Weights of a small GPT-style language model, trained from scratch on English Wikipedia.
Size: width 448, MLP 896 SwiGLU, 58.8M parameters.
Architecture: rotary positions, no biases in attention or MLP, untied embeddings.
MLP neurons of a small language model. Each row is named by its layer, matrix (gate and up: input weights; down: output weights) and neuron, and shows model dimensions 112-303. Each number is 500 + 50 x the weight over its row's rms, rounded and kept within 0 to 999. Numbers have three digits each. A neuron's up and down rows have the sign that makes its largest values positive.
After each neuron's rows, "fires after" lists the tokens most often just before its 100 highest values on Wikipedia text that the model never trained on; "fires before" lists the tokens most often just after its 100 highest values on Wikipedia text that the model never trained on. A number after a token or word is its count.

L9.gate68:535447526396458429506497453497490480512458453504536585475491439460527469539499552504531467511535415523465506369403441591625410533503507421516519471547475412378490495516492542530600489533441482509473417523580450494510449509514443558468481516418582470528487459469490481522478506481457510554558565506421568480474446469555371553572477476506589505554589443605488456581428598494435514531417527557484422504483488531563552559546550463492533540524606533403543563452432519539528467520548491462489580507504507488566480477559506577523443485511476490505544508493619574528498513435410575526
L9.up68:436504470462478500476512490489467473484454500497540465578532466500484613402506468449435463502447540452556481458562539484444432562456405492555472565519449603463530509520404385447402543604455493498463505480540571526473427583469471553431468434440424525540610432529476525481535544533568421513592417532521503520514533496503517454477445508479391496514508517512480468474462490441501412550552487422532550505491458504518494459540512517537464565462477579591470562521429385544539460403506503433481476506573584530454485500510502613576558470647482420491494445506470512555507437461534503527
L9.down68:473463489514534447479463499542572458420481507513524588552591496538409371528506579433477513388558488577503475441491420456570547457500497468475485505548476460461411489525521450469497445550468489514562451478622514459474453452417499434588390519419560514552453595578532502567532427486440489556479503499449535501457550552522424539528441488497503495492510449497515511503537593481560543457445461542457463515480517550595497588556499554530585479504478499495456496452482522520372572459466483510582481547502465425489515526468486497469488500488500542472507581502549533504463518564521521545
fires after: " |" 53, "'" 5
fires before: " |" 41, "|" 12

L6.gate208:520596456531514475594417400451472371572415540518411459491477420490446473539487417549584566503465534517522457553456501540456549490431548453481568553589479497441464489516494419543463546594577485466571520491534472494516442490473495459591487498513518534495558558467533460495441530516542408557492481462518511491543554492505479464507513439506480487506450435554494566467468528571426485544445434506511585507477444469527487458522560491479578508344473471551496357538462506473498472516476605465465477488513498512493492568505425426484489508508420500575648483483479523513470548468476599452
L6.up208:465467464499495476528539509441477553483566634554553556519502473445536510533536503489489469510505531525496521422476472547518499446494568569462552521497515428519485499519552523518534533495460542527509552456565364535462498445478490539458522470466479529530501502476527379451432519501463486486486511522537584531577473543521530480564456490454577631454473566548507454472426444435517526386548452512545422468474515492440479406543521400536441471509399426489383529589556553432561550491510518496448633495552420557543511475517410552505494451530454603545396517458479463569520486401491570388
L6.down208:422616547504411419556494441513505471519492490531476483418519550423502582554440477529512503451450544536448404445583509588501487587546569551531498472539496524543550478463583509505539561580474560575493483488600582518506495527522552491466496498480540553552512457438513524483542570502504389438510450485511460460418528538458544471513435469571481525430470436391541463465572501472481407520508504495470539539479536541461493536436446478452446456583476487472603563546560557572489474565486515580490583539510347461599463475683582461471524474465478517530500419509596446535482450500447454491
fires after: " Women" 13, " Men" 10, " People" 10, "==" 8, "Early" 5, "Men" 5
fires before: "s" 47, "==" 7, " ==" 6, " and" 5, " in" 4

L6.gate15:365475481499495475552535592508488361492480454447535523472527539506498425482432521426566507514460545546506498559580582561566601492466463553418440403551567505484442547497481474550526600531346524495480519533508477560481597535588550512447606465487374450503532454481502506417482566481548453471500509428491466593530485520472515459438474476496538481537542467486431448554533451485480494390459472524430523489500561447565464484524516530516507594553524524446441465559544450547392499512517570437561450450514487561476472470464452503454478478464507479549542498569406480449538491480553406452
L6.up15:396529524457458493557571576535523570531448429525520463460483394469453557609437469477441492554492532514513462473462574419503467471529521477460438454494553537435515501504455422439441510475481481494506563408484517493432544559500555530505538425464473480537522513490545465486475411544518530557464433472554469506573448508485421480596532418578519493548535532482427456425538547474553540418493535527507596560443447465539491449506467532528438536559514541584449494512465476603428531655565555509502475529562488520473494464541477410470542469487478577539575502482423438485525543523596435418
L6.down15:358477526541472454497538569496480488454487427551558474443559491462474425505468592492530588482486559385513390556528490516496537484570477482503468432524494514474479476551493416436436446475468526537449488517534562638452505494525501546441510485512430539469473516433540477442536397567538529522447454535457419611519503453407471406552476532589481423511440514490513467446584439457532538417511589512439553501486474343518466491638405482503555559531549495491515542501504461470533509492516596513584428453637421493467400521561547398511482492461504518637523444496497512477534422496515530497
fires after: "." 68, ".\"" 6, " career" 5
fires before: "\n" 98

L7.gate767:486479474515500504549455546407489456458426513502563514593485508522488500531575481592455529520538562558449442534527493468493434432455517497546516524492479528644385434476443483431423438541525468402495517507467578507546463561526441505519546462531452535492489538537556566475419431586476592459445545495533420589484546503479416622518473503487417436466548486526467474466495473543586468486484377569552439539448432491411517489509451548469526426518585501542453584487428576443530618559424503516486464384549361522592485546576510528479519495586542489449509508526550405551372506473518549437
L7.up767:472517423537527506464469445498439503482476472579500496500494613417487438498488520483513520448510491483473527540452579537514454479479481568519490511543434499559506481535516476466492551447499515510542455500486516486553523494556566514486428510485491376568476505438562439509501456540463465485453609486530442498485521479489530544460535491401492520464517491499501488389446488566499583549529447590485528547494465492503514461519430486561481450548467486551457563480452484451493566417556410538516409582563498478612567481584443521532590446651455560462463498421488467467420541442491520621
L7.down767:465467413527398554476546473548551508558508465417528432489523508351538496507522482460534592453444617503411465460503475549516543538524451579570418477439538456530560511433503408544524544469474422536470422517474548490508437492439480505537547504456436477465526558541490494585536514394499507573439485536478421482553428528510517462467472588666538478488500518486515482411523495529451488523449527530512525493493481509486451566465545447521463516450461407531540514518451482526425494453451543533524522540553508495479511499449451501565513445430457429555503527518552583469516477553482476503
fires after: " |" 46, "," 16, " –" 5, " (" 4
fires before: " |" 45, " place" 5

L9.gate293:459499574498488428521554521545507484472406444505447493446452422400437613443565491488452481537538520481419450508424456555473515537477533456521475545487449337514515470490501413474525462612495409463547441582626565425458495542508498514483505466513635538568516500469568489558458496559595430502491551419547507468471429516563400519565547603485549444570565557421446538489571555511533448552507493536573518583484556562503501510509491414518532442464385524454593507529505467546559481531513488566466394559384495477537496472446429515544489594481468481472483539452486498391480402447458474475
L9.up293:484419420532532539506583449568481473493558541431451609540515456529585459469559396488450489509505542496492439443462480511535500487455512507429468503519528477421499497457537580541490444460575532538482518528459412464485546563542411510520551512475477481496469458537501451395521541518488442439471359484462484486506417462494578480455485539488570573539482533515605561457534512537494525528475510489448538403497421522518431529502474469404485510430544559431408547505547490476451516419454409515513552469498461502520490544537516478475503433581454528504429512432617423509455470511429618523
L9.down293:531514474523591534528480522547508538477431506460515454488496539533551465531418521433486475465505454470537442493487426589463531415566542470407460662524462450485574480563476497512489528578468551491434581570453444551547478583507546482491509457428459505561436436474501459570472470605456462522536521523438526450432514370465539443545527390510428534464548505445514539445508499514513553519558480561394480538520509498555582436623586569533604534444461477498445481487358522529488428524494474609513451419506509515497431555451459612568454491457541653453557520443548522477456426475454541529
fires after: " |" 74, "|---|---|" 10, "|---|---|---|" 9
fires before: "|" 53, " |" 17, "|---|---|---|" 9, "|---|---|" 9, ";" 4

L9.gate18:497450545499504533449600470488545466445468485498492608579550549468504477541428568536541547496572482556496450492434510491512497616520526443463481483573397524447499484520498559607584503391449511461536501581452466526514470513580506498465515473480501360519493514553495453646531558596470515482522471510484563544397526522534495534521421538500613535501502509406480451536536525493530501500506503562425474534478467604533584438429516495509538567422453462487523479448474547537476521516513515409472483543507535501489476458465463468492454407505421540462553537558546601495489516472529472546
L9.up18:467553423518521429473519576511437570517361578497549509510495443500497523429579575480451592549524496538572433495484518497438442520486502441543510590497538507534492617612455556462528476520596525525453601455465480390535537504506510446494497561539409545529520517453517630422532433526569482474451540498520529488455527445504522387512465515577442527489585433568520530441473546574501517567419470512523460484494497383481505456575549526509401469471518550520569572533454544582448444435545448606570656539438462468535502536572548466515504514479577538535489546413471389562434504451507414516
L9.down18:470476540427529518521462509506618455482451558491461522433550501603507432519465492475478492459496441425478490518537585561527475536516523525552525573533515413469509453444575516440572445548481467494506518492576402499582516446479555504454418530482474506423516474522497504544560501615438500514488427470380502474566531493550475493573445546534481561489443453527463442500608495531575451575504434531356452498512596530475510487550483494542588551517475453436401449491521562512450518452589442495452483449541578548462480485480458559555460484594482533547499535515481520426499400588480508495
fires after: " |" 72, "|---|---|---|" 10, " m" 6
fires before: "|" 68, "|---|---|---|" 9, " |" 7, "s" 5

L9.gate482:523520455466490563511548480589528528543531568456489415531482491448558514538668571550540563541493559435516428528388437478425521550524505481479477612427474625492499568485491457520536354486435475490439479508494461472459488533594482470457527468443503486437481538500546393506459503519531508473512452516491397484523437625554483485563446543504561556517537559498564510618612523516484509442438472467563642521574511520536576532482483431535504478534460475507556484455481454508413512428550528512592503456450567553486500536543448521556448559658524439493488453504497438532519509519494554511
L9.up482:501475469551649485516432497520457481481460394426538466492547461467431538526475511490452554511554494487595618517448501556469520597473553490467534568483562506515479561582514526411456503537513539493526486465505563444477428429559434570455429548523434598443508493404450469464441509480555527496517474466419528507451424499537481419504513535541444494493542525484445468667479539666513544494496532458510479506573469624530456464586597511454422439517494412444473568523482483544422471597438457506601638447469530463498471536471457473464529482559544558549444589466438436642477417447585517487
L9.down482:573481482509563439449578524608500553565388524499497505522458568465501469495427408599505471444460504548526554536521460492476459517626548471552461387487468525600458459575587557434559491500512510460427556596469437489491490532564530412602519519421493547541522496462370509427430505443521523469571501448506484461545468513541507547556484497557567521523412535559480490564547460489475502542523499503547442574514467477499425563466476498430506455481460397551529519553529513498619513551506468403496550431525476439500630513469488524530629503520530583552495503539472469460469486515430467506
fires after: " |" 48, ";" 5, " 2" 4, " 3" 4, " and" 4
fires before: " |" 49, " (" 5, " =" 4

L9.gate58:520477514452511513524470499459565528508532560421540450538428461486497556470504575546465548511497546452486621416455524488456618497599484521461557543533525521575390511461460479477504438489535438562504570453501534510535502571563465521501499537519501555511473548584517512583480483475495437585499560527468585503514575504534422530474539490468512371479486495554494578535500481500492540448485428518506525491510422557522584464557484501485564503509410539505491555493515412452480491590396517494534472530558506610350517390512552509513517468489502459435491548495483512585472520404408501537
L9.up58:610481472460460511546489501502480469506486536508418456357534534549605568560448440481469557416476500581479533542468521526551434478549569538499447423552431514562558544545490491576535490514450560531625592557460496493465486480582399592516421546559546462503464414542525479483497506569388501509482487442568439491499406563445563466590378502499456571534483509525529496561478441555606528559503482552512487404499475437461442461459546517548544479511528502396488439364463511531482430489478496411474450467502450531579456495426425495394454495524516546487488564490497497524505499501507457508
L9.down58:525480423488509493545480471475608506524565594557520482500480548594544535416497465505478514416439403414433547444536459549417370468451528565402391624416479512600490501510509436494522587560530502505475508479453541511474439472432462563538517453603570440453527484455501468469489451594439511507512506409569401560396535497517524529509472506462515546464402580512454530483599483657480492451473486578436469457497460495490474509580499499544499477493470502472497469446510474495520543470540524445500502497412582545508512610524501470484550521630601574431425482498550570476632532591506552504
fires after: " |" 91, "." 4
fires before: " |" 85, "." 4

L5.gate424:493473534489530536504530434497482522522596571538439394573494387442531496559537454421475509569609516504526538430537443581531508484517482487538424521429437441396530482536447466547511539564503533563524479507448474360545568582554507538436449438493590459546535430501511439507502411440525450472475553427597490484503454579529500504478509447544576537488502522555491475543552444506603594465392379529492436541562482511535520517481560508515548539556437507502414538458451519472503498442498552516498502431551535426484460535574552568450407407531448422567494511534397480500499450423442565529
L5.up424:472557493462560473563497505438475477515463500508523488486555449376548547568531448405484546525609476439468565454459503530481477560510426425530452433460511485531444600493513468527466422482529416540529467517571458438458525563540449568481545499537562487509507564491518449573443535535464544525523491483413591473560508515616523502558466464545522513563470485553450445460561514567485374523506516416443503490429517493518488438549516412496494544624480536505498527524392525588415514521547433478524485506564602472567538560481480542541503523529469552453538527456517443501511546489514575518
L5.down424:493497551548597514439553577504564488522433575513540498612481523453563536493533497433485482481459495545469493572523401571516421551555524530552496467508438483545511414496513539499587612504555536549505471546506548559499629550459499558496527619532550444507524551600581485480546462473470433538536538496476551477391461550527628440495500471527405475486500493524430476487474528532421493455607424520502485506421534445521546470432475482523523534485476610557522510547502486473492445528512571447484496439543590491615554516551485600524426606402516573495532462588469509539463514452442516502
fires after: " 3" 17, " 5" 15, " 2" 9, " 4" 7, "1" 4
fires before: " |" 54, "," 15, "th" 4

L5.gate208:544528465554515509437586458556553523376495558511477449466455584560428471529505523477503494592475498544498444460526543468534431477447535429484464434480497479487462362507478462538517502498428595526493433472390566531535463527474512490539574436462446388520531517376456498490513610505361428573512471466597560633513604617579449454416506471515491521436560519483446467475529484475509470418597508475491487483513519508412486532487444438493434573494521465509508530519602422527472406485477488496538514572480503541507501492514521468504493597414568501517449454470497501473496612482488474565
L5.up208:563586556528520416514564504555530508495509432481505533396575529419477542441483595461501483525430431474445432474482495590467484483448450479578426490520531516549501526489433455454409508533557550493561441569449525516503479562591427624437609410485519513618479481525511567556517513461481505428525482543536487579613448529536558429389395445479507542435582524595474481558425459436462518527499570448498493438508569539469512522460514592434451496544544439449476449574488479507461432399578511579471548489548481588374461523452533568487469537478456423532468487503444504485506512654545436573
L5.down208:438550570465507514486484502486450456452377414522563475561536469465508470499537529509589425465503498514628458398517566521449485562452552440485530445478469554545493452578388593498473513607579497571518544457536589567488523577497561531526532433489484461507492413492478546512502473449593495577425486554565462618458451522526510457454560425494381473466568514538481460535486554497500474559450557483595530560526533619527463516409502517470467536472538549428444438497328428512487460548588391530421514490500486516447493502501504514515542475383475486442507476472526592471531448386425533431
fires after: " |" 34, "." 15, ")" 7, " with" 4
fires before: "|" 32, "\n" 23, "-" 20

L9.gate147:586447383420495579473502529478540427545421556495441540462470452487487526504491481507495409554560558500534479532473452476500519490554432514487490451500516523536454495486518511542516489596525508489499469549437548528544481503530524478570512564546634552478547505505487514498517467460532442443528433479456571530444572528494439550522421549483555511413388459402415534509432536562507458491512447488459506518570553511498485456547542505463496613431469548539505534464507506514542552518424547595430546448568487494476461501552503473530504522543472460466561523523454475525451530550559579307
L9.up147:483490490585442546458554551434524443429446551527462499512534503539491647458458505495460450461511424448462423489511509461506440543462429447479536508523565424505519489491466572429488443511559466502473479481566472372518476561547554498539467576498500556481476470523537657503472496576526538593519468532458566583553474489494531516441565526542458492449523431471468474505434462430491486500588485541493481425437474503444498406469575394514492561545504537474495490461512572524493465512481500458519568476464491557504580441482440458500467537536491509468514424427419500509556487516436470546
L9.down147:448534528498414567435531592593462490517544520499513496596482428583564607431603546480384498511520481473519534545546521526529510509513472465479513550447485532533625457530453598417531457518425448529524491532494436480476569543471522502553545479506513458487489515435422472414463421544464535504429395497518477526561400453548498467513446454414521563420419570509482568471485518510484476532571468434467491554511493470359471532567480457498617556528490480546445601434438456494490469519558595592405557524563503471444495526517424535568553506512562490541466620444508572474415421510461482404
fires after: " |" 65, "|---|---|" 10, "|---|---|---|" 9, "---|---|---|---|" 5, " directed" 4, "\n" 4
fires before: "|" 70, "|---|---|---|" 8, "\n" 5

L6.gate720:572451485495451488467531536531514534485534463459515500505546568486498492517527503421457516607449483509481501526434525383513538494415538510490446554493522527653471495431498433546549444401489479450454450422609445582453500493456545430490492425492516509494443539516526581468578501499575526479463465597553491511497440434535496483533469506512622502592595511488441462524475522466480518472351447514479485514509531529473584418594563511563593496577512601556568523527507528488536466493449572505508431463470563489460528551437520459625451538455512406384529508534470447475486513462508573512
L6.up720:450545508476498473492504553469482522521528476502504481535558566492551460516539527518502473517452551504483540517515554492422473463432590525494552512497407534452518499504506630628490577572386473450523508525515512542554529496419523466499486523516521489475506490496438442459470491427538579464533495459560517520448517547572568586558500510529564459516575562558520522465494474423469512501513532491488487526589534441470532514567560483503465475573568466454572547534484464459490435555505464535562442516519553443562417550434522605469600509520508455420499477510473507467480468499452482563
L6.down720:440461469489362549388470544499516518506574449491574461531487535551477425470536464462508564409431492466544436411473494373444475448484507387564563499463526594514504414446565475497397563429468481476542516477573405554511504475545553533378446508564456431454520559551540535525536441547442543501489484590509458527569496524573476466535459550531552501538567568536389449460491561533560494557515440411517459412531478494503456536550552487513534559536400536472542515516516404437465449608515480526511373509480438553479523457412526478491523535559504408462407528470502507498420450539480526588
fires after: "|" 54, "\n" 27
fires before: " |" 44, ":" 14, "." 6, " December" 4

L7.gate318:568551544358542546467470595518467522414459488513551466416513444493475464536550486490616535551444539527526400553532449436410474515491569556564496480511467444540525464389475498576550499468569443483426592587510451508533528573490434557466534579534462448512395537491478444442472496476449453532430564433504491434470480459503432420457527507482498438431462579530418497490397523644437509546464500587530494405516458461483532504440498498546505527385447462465449496511411487474540482491494551534493464532461523450478467513465534554518448525447516485416497617496511557457450508459577390469
L7.up318:548359465497493561437505435374550461551460479545451561535429478452442545572534590554505553423493502465479501490469479501525565482532526417532581624470502508421479543497547500503571460458491382512527482472468479497474520410556585557480468544488476538485512439440552440525555573457488579473425509417514585481490458485505550497553570532494550432526507507521472502511523548460467429469435472526492505538538432494516452526559472505423539474429541481481493501505500483487497582497555450438570460364526422451570481506540565513481525510423408447488594472605486417538461557567527537506
L7.down318:528501406436402535440581440447602504496432548458600523518487471525503507511533521440510587545528460594543532421551453556515528486498433431537532469510515512570534535441511490513458422473524463492420522562428519506440510484515388506514545498578434599560551536585495417460517482477535558488354512628523504544490405446580505513457491537526553404480585443524470512432535474535479531545486537516487557573510445575489456405516452453483579486512464478525458505530452448423479474515482549497540565459436551373476434500546530461462528536539530511527486517533556544420472510418463450420
fires after: "," 41, "." 32, " (" 5
fires before: "," 32, " well" 8, " the" 7, " it" 5, " example" 5

L11.gate705:491534457549467587519438567466520568511498461507451587500485534523598425475484522502514493568613557530500464523577609487418488501624552607484551547523566519489501543451469519491537485556508557481535480398513540498537478469566491500557467464567594506489517385497557424474427464481476462425526523497445521578380501488471501576516446515467482453501616480574442514520539520553445530529435506501597504550567535476537462469609451459430530557581552551439465416501446575458488465472577477563503527478515441489514539525412483519489432505515465363429443569435539489561444519441521516467
L11.up705:474396564630469601432502444524502547542435528532428427505461524449472555521431426566494519458496482526521534424589561440491487482449455547433445482479417556418496496556562522530490481518587555554463487463541481519552489549527455537442493492519522493509544472514489574541560473501523482501511463533526445450427561526554549494575498483587536430518469471456563553520513487567505508522614544533447439390496483504616455453497516511461631500525448506494422463478515455454497541488535424523545454506483421467453489479583518436543545435543492534592518526459447521544572466474554497480
L11.down705:508456487563473446473495357384534518457430495509470465498486448456412559460497483535533578539499491459560489550451533487555547496541521514501520534454374511524386466476518473566471495550576460420553554583456449504505451465464395479471551557441451551419481484540520445479482521450586460586470515442507456540425479571539447488610395525515631374455509569556503506514415426477470468478454522494434517540488602519538606496548522576549425505478472520452524409532496443438444370525416478452544441483469522505589440588501550523500562468498536555432508576469434526491542398569459634547
fires after: " |" 78, " age" 5
fires before: " |" 58

L5.gate157:476475601491535687344500536489537528519475468429522435349497539391565496497560472415498470527498481531504396544547500417570526560435465541444569537520515543460584469556522468612462564458453501473426514554429497478585558539535587478457513529469522534544565483439473504486522533598517420604378537512553569471495466548469462433507500582544470586425520468547551509528495458563451488550460457487484438556502423413551448416486499467495537459508507522529526463511510462513470569580479574441521499479532493559449471499476523507464473497479477489596450518532453407535537531521482485419
L5.up157:507572514453496511541513498512554515527535441428552495509501513518517490585460458405513438474495437509507580504547512573456546508461473516461630535581492473474553505570495371551534539479494479493467464491527429568475567516537619502505469424527494587448517513533604520461420425572539445585441605521493483489493619513449419468521523424497518409486450488473522578428382502482462502525587414470517375528472495536431422422460537518496465448550427528484481500465396598594407468445453444507478436481529548614458467401483494427385477443489554476531537489481473516593509485403492425561
L5.down157:572495483567505489555508479524525532466427549490630569508432452533513529494400561527541425552437513427514480473444497492478443480620557439545511537486543471587546443477566516543529503540512562500480494524544542525514445505482409460541520549555487480432530488441516514566532439417469548486539463427576554559504598531519529497496555451480472541567560495432523565467450439444552520436453477548536507583616521425570607513512532501466427518488511466450493480471498468494491465435497583515328495455471498524473444497515550536584574555550510519523580545424538551455445433506478442483
fires after: " in" 39, " World" 8, " 15" 7, "th" 4
fires before: "," 23, "." 23, " and" 11

L12.gate567:565401434538485498467467549512379439539462525424442466575550488565435488507381440531516510459467533464404478541526498441447479487484478473551582533454432519519556506465526574521441514508527469583587417434531467517571486422590513505530535545439545542462459470520460517410601529549512479490536547424550506507489544556529486546497449637516480495501457477626491437463572503523547490435573418490515518465492482397399513417543501419474514556564586604426525424560492548420551487521459516521506443413473485513484404550508502412579556668479521491458480531513488524454486503503466575489
L12.up567:533469484519458554488468488526489586542506455463459554508553523433482408525509554472439603512555522551355501477502520490549474506538500404486501463503490560550472483491476565534473534501556525555521538437545492489442515428526525557523552452391471508495475494435524443428476481485427555528426554403543533464495569515523490544515529531596533534509422482506528533525557571515456465495439520498551482480454406477458544536552543448481460476529599450401400457600443473424533519549450477476399439481540407455505497526506452536375457393569546529373601470517636513414556490464489497505
L12.down567:508596414482514538465499510534445590494534491514514477523539561497582541558493445528460450419480501481559506566501453576609442532507390500518464454490512563518499511534528474465557473484438506407539493522521489394577487548572481539455538456572545520506551493426545476482532493497419417562395533377543550537443541518518533449516411493501520460429349527482505516587453501613623511519479533586549494449509588487498447435526512518477461527540540506491614510485446465509588468555509441485443449442515509555450461489591583456504534446500626514356611542471484479478475515482582499506
fires after: " |" 49, " W" 6, "|" 4
fires before: " |" 55, "'" 10

L9.gate645:429496498596564480397486537482447575517557605490492438437450463546481502580499594548451611561536454482419532555546527483458496488543419459549651594641552526424537559524388502498498496582496605468535551505538503507550502474491476442491439553534490458453546639561488501564527573527533563508497529408550573525564601425527411439517494484553521483488591541467488479498512508512426501536510489512512525461539501467442541584674537454482521497461526446552484506516490534459475418543434537488500542509520463496450511506484381470543452476553544530604482536479513545517473516538436502542
L9.up645:581585490495512402478487503389436500535491470473459567462505539443437564513574461559497627466474579479476479545566490433550538398516487520501473579458417421539525514548552488537459506505524457546542428485445369531515540522611430511470551461478420490508468469450521452456520473551463461464477583521559451478506492451446475409432416401470555462465564576539440602520596498471558503442484494554544453475536495512563598553511550609563471450438577541569545403416504514425491446478465576492580509545461543564462476540462462565524599455542486428500549455576433497419468517534590465508
L9.down645:528499499510520523566562515490440492474508524455494491561483610538481500540503487416542406550415519526520510553452527533514491556455428550509520344362494407480622542562551515524545447525532488440434526500605480494492440488585505525518525503402440535492450460494462547504547504528515510518433408466492440584589471579545535425505504528502429484559417562483501421557547540494500537429392454518604460564432576559514446500516525478416468550479471473421453505467558485499525537464448459531405564514516490565522418434523442540472527493441559526503560394509509449448485552480425471507
fires after: " |" 52, "|" 5
fires before: " |" 58, " 100.00" 5, " 0" 4, "\n" 4

L9.gate815:419493498518560450497485457437599479470573466511551493410509511487538420501482436467575526431399503545581495557564453618582609413509463442468467539499510482446503479411501511611512525469461467454496432527384516560445522520538523482559483446493496477526431430542416583426425473476464554571463429454548602488549534472514476543474455568494519573472472453525567501438466486484462550509425503536505549499511489450602485553534572486530483460543488451528476487396588534520392489476445537511458461584568471381531483473424517507463500557564502488545532463485576471461566508448444511526
L9.up815:441587530523447501486537530467471626479479503481429519599526530640499555468532563517503474457546592471507451442497618485523515553510460503497603488487449523472498503471445538478550474621475488459484537475569468485654491500510431503473482502562587680518544492460560550516429533553544429439422548522448505457566418508534473523511533568411515462555602538578477446524470509504584468483516525573502451445376486574550549438500496529578568521545534464554618438528476591487480393524449486524428466404489533453435538554512471516517465423432505489456471507485506468459504526540460508355
L9.down815:496572445569551513474446555414499463498494447452501398476516546480541508497492554343511511521503563540560476420424548637563437495488576472492479548566496513476498481529418486520499597575569630542465552533560424536574500519525473512480466474506518513422458558515568534522471502498545466488459455467465427497484537503442396388489524521507523418543511477529597476480480413516497476562494368553589579491584438539503600469546511556450583515597489554541519553455484472514564542521456453496418536435529452511610524429443616496545491514471515452491494559460466509490470510463490527448
fires after: " the" 59
fires before: " of" 55, " and" 6

L7.gate302:490538538506389500601498435372552579528496513473421512543514438517474424414570414370514573386527505481535421483535551492597561500510491500441564607501593529534475484557490549560395514507511465433414529412492479496436482553484413432418476439521428468465471538504540437484415428500481547581419489436588539574484495435379521535496516453552495490486370540454518467540520482627496507548467466478450447552533491467471458444503450424543522554483526510537562577521518559636545588448526562440464463514593545428526457522532500561480559500484545571475480563496539534528494493429543509409
L7.up302:531481374557513455446451432470482478470419470451576483450482427517501485460528449500490571458524519522430367519470542419562548474484437472530545426489487438529477427459466355471477537436492529486479426493560442540466453416479393583479503520526438520551422458445496418437475545497502444582392503504610551539548494483473500572556555449468562549499504512507437550504540453497499511397440507582659597498555562536451440459485437484496537399516460520504465609424527523416426489621511582514508434512496443429479477542517543552478515538496526447450511590475522491498458454362526466566
L7.down302:491560543471523439439557514604550491515495539472516458519488467509454470424487438515532421500498492590517474539461567485453496492478537567477522430530566537476440563445525564520545526586542506516534516497493497496477566506567572490510458449529467470441491487524537538535460523459532554433458450479455531542617467436521482408543488492622509513463440450537478484623576478535523501486561512491481502560582357466461562532535525501489495440455569469457520456526483409526498493397543548535476554461618465470479554503517558463482462484494544461499517461569503578442506425444579491525
fires after: " |" 39, "==" 10, "-" 8, "|" 6, ":" 4
fires before: " |" 42, ";" 6, " ==" 4, "s" 4, "\n" 4

L7.gate699:468469427446591456483679419471528470554552484543531552563365489547541351541486612615500475543522502539394418488503476431458454556519411432497517521508504514383471615548468499508550560398468448467489544549590450563499520473596530594517468447367540501426474540496507458475550488536518544498511542479432499546478565522515528517617608486502491497458477520576506508476492561548511567487522482490493474524544469451455535453505498474539515529512506436514579486419520472465438459490416455476620553462492465477439419442387460456667549492504532534507489518451544444558511542484508523551
L7.up699:561554441460493452495523516509425480533464508443444545504485420484548582449468453452515492460466602474582488470502541575568507497588549586544560469503477452511529515598519376401463463504515443568496452569534484564558455468524362565498690539482494578525497500422433509476554586468474487417396551446507485510521519529524426552460462547535465434490503574436498558458522467402490473436464552468532486501549514515559549528443503462472492531537467551432522436474555526415538482512522529451533549500517406541530559486484466502435421562457544467460563461517453541478435525407535489471
L7.down699:541510513582544527557490511444478506492401426451493583594495501495498582432519457380550447412449498530463549509524422610484528506474471508587504471497481496501524486543432469575444557474553494457473480504423478456466477524579446452553485552508564513493459511485504502526542523427348545437434524582496474480483561395491497462524452487514530451517507507439570532477529463510433461514475575568489455535446503546524456545548533424553457504526476491557507472423546525464505500443584538472532516514383455514528488452513515515520534525475489479522556626472475473420465461505500531494
fires after: " 0" 48, " 1" 17, " |" 6, " 2" 5
fires before: " 0" 38, " |" 9, " 1" 8, "\n" 7, " 2" 4

L7.gate637:606492492434511551456485570469445500537609497538477459533596481512564582501448528543467442499527635520454502545540480509463557491485456486548457456455515609493535535441438520442416512569524463432589528468513475512553487439594503547457504595470517610546542532511459505486470460541455445478529491537520570525461514466558489430443533495526440501535449419526480483544533461542517572539525537486634545478452506565441581544530529538507556409474508652447532502517495483371495463556551576462466530486530473494491493518554500488443477531492516533504535574468454491599556407499486525463
L7.up637:600490505440520461471489506527513466470515509583488502556575521467530488589457533496428566461456544473537489533502528501567588536456500503503520417449483488536566410502492537536438480522577472532525550506497462559575458463569482489483552584579451582468590518463551566508490547590524371429564590548495404523451445549542465578567603565557515522528428489539484436479512467521561557576570543393483549563442525568526526595532473422517392553427484481367541458524461588424489514458482423469532504460464527416488513484464541538506344481523543449494429508511429570439544464507564590468
L7.down637:505443489454499422515537490583543480550415510577446462563498509507546444542452618509445566450519539446533583517523475519623408482466522499506488469480594497458531429562492481593398481532557511560492485524433548433462515504459584475522491525586490523501471532487451520496554454480466531489486504451476503534499478552499521497529565586462408557500455463476534508481425537507494493468476396431523451504429453569523436572521547460450493540477465580438490537457479537391494473427530498526558447508579438429495532432482435480481464571545501493601610433492454520434373487456443575513
fires after: " |" 35, "|" 12, "\n" 7, " code" 4, " League" 4
fires before: " |" 44, " qualifying" 5, ":" 5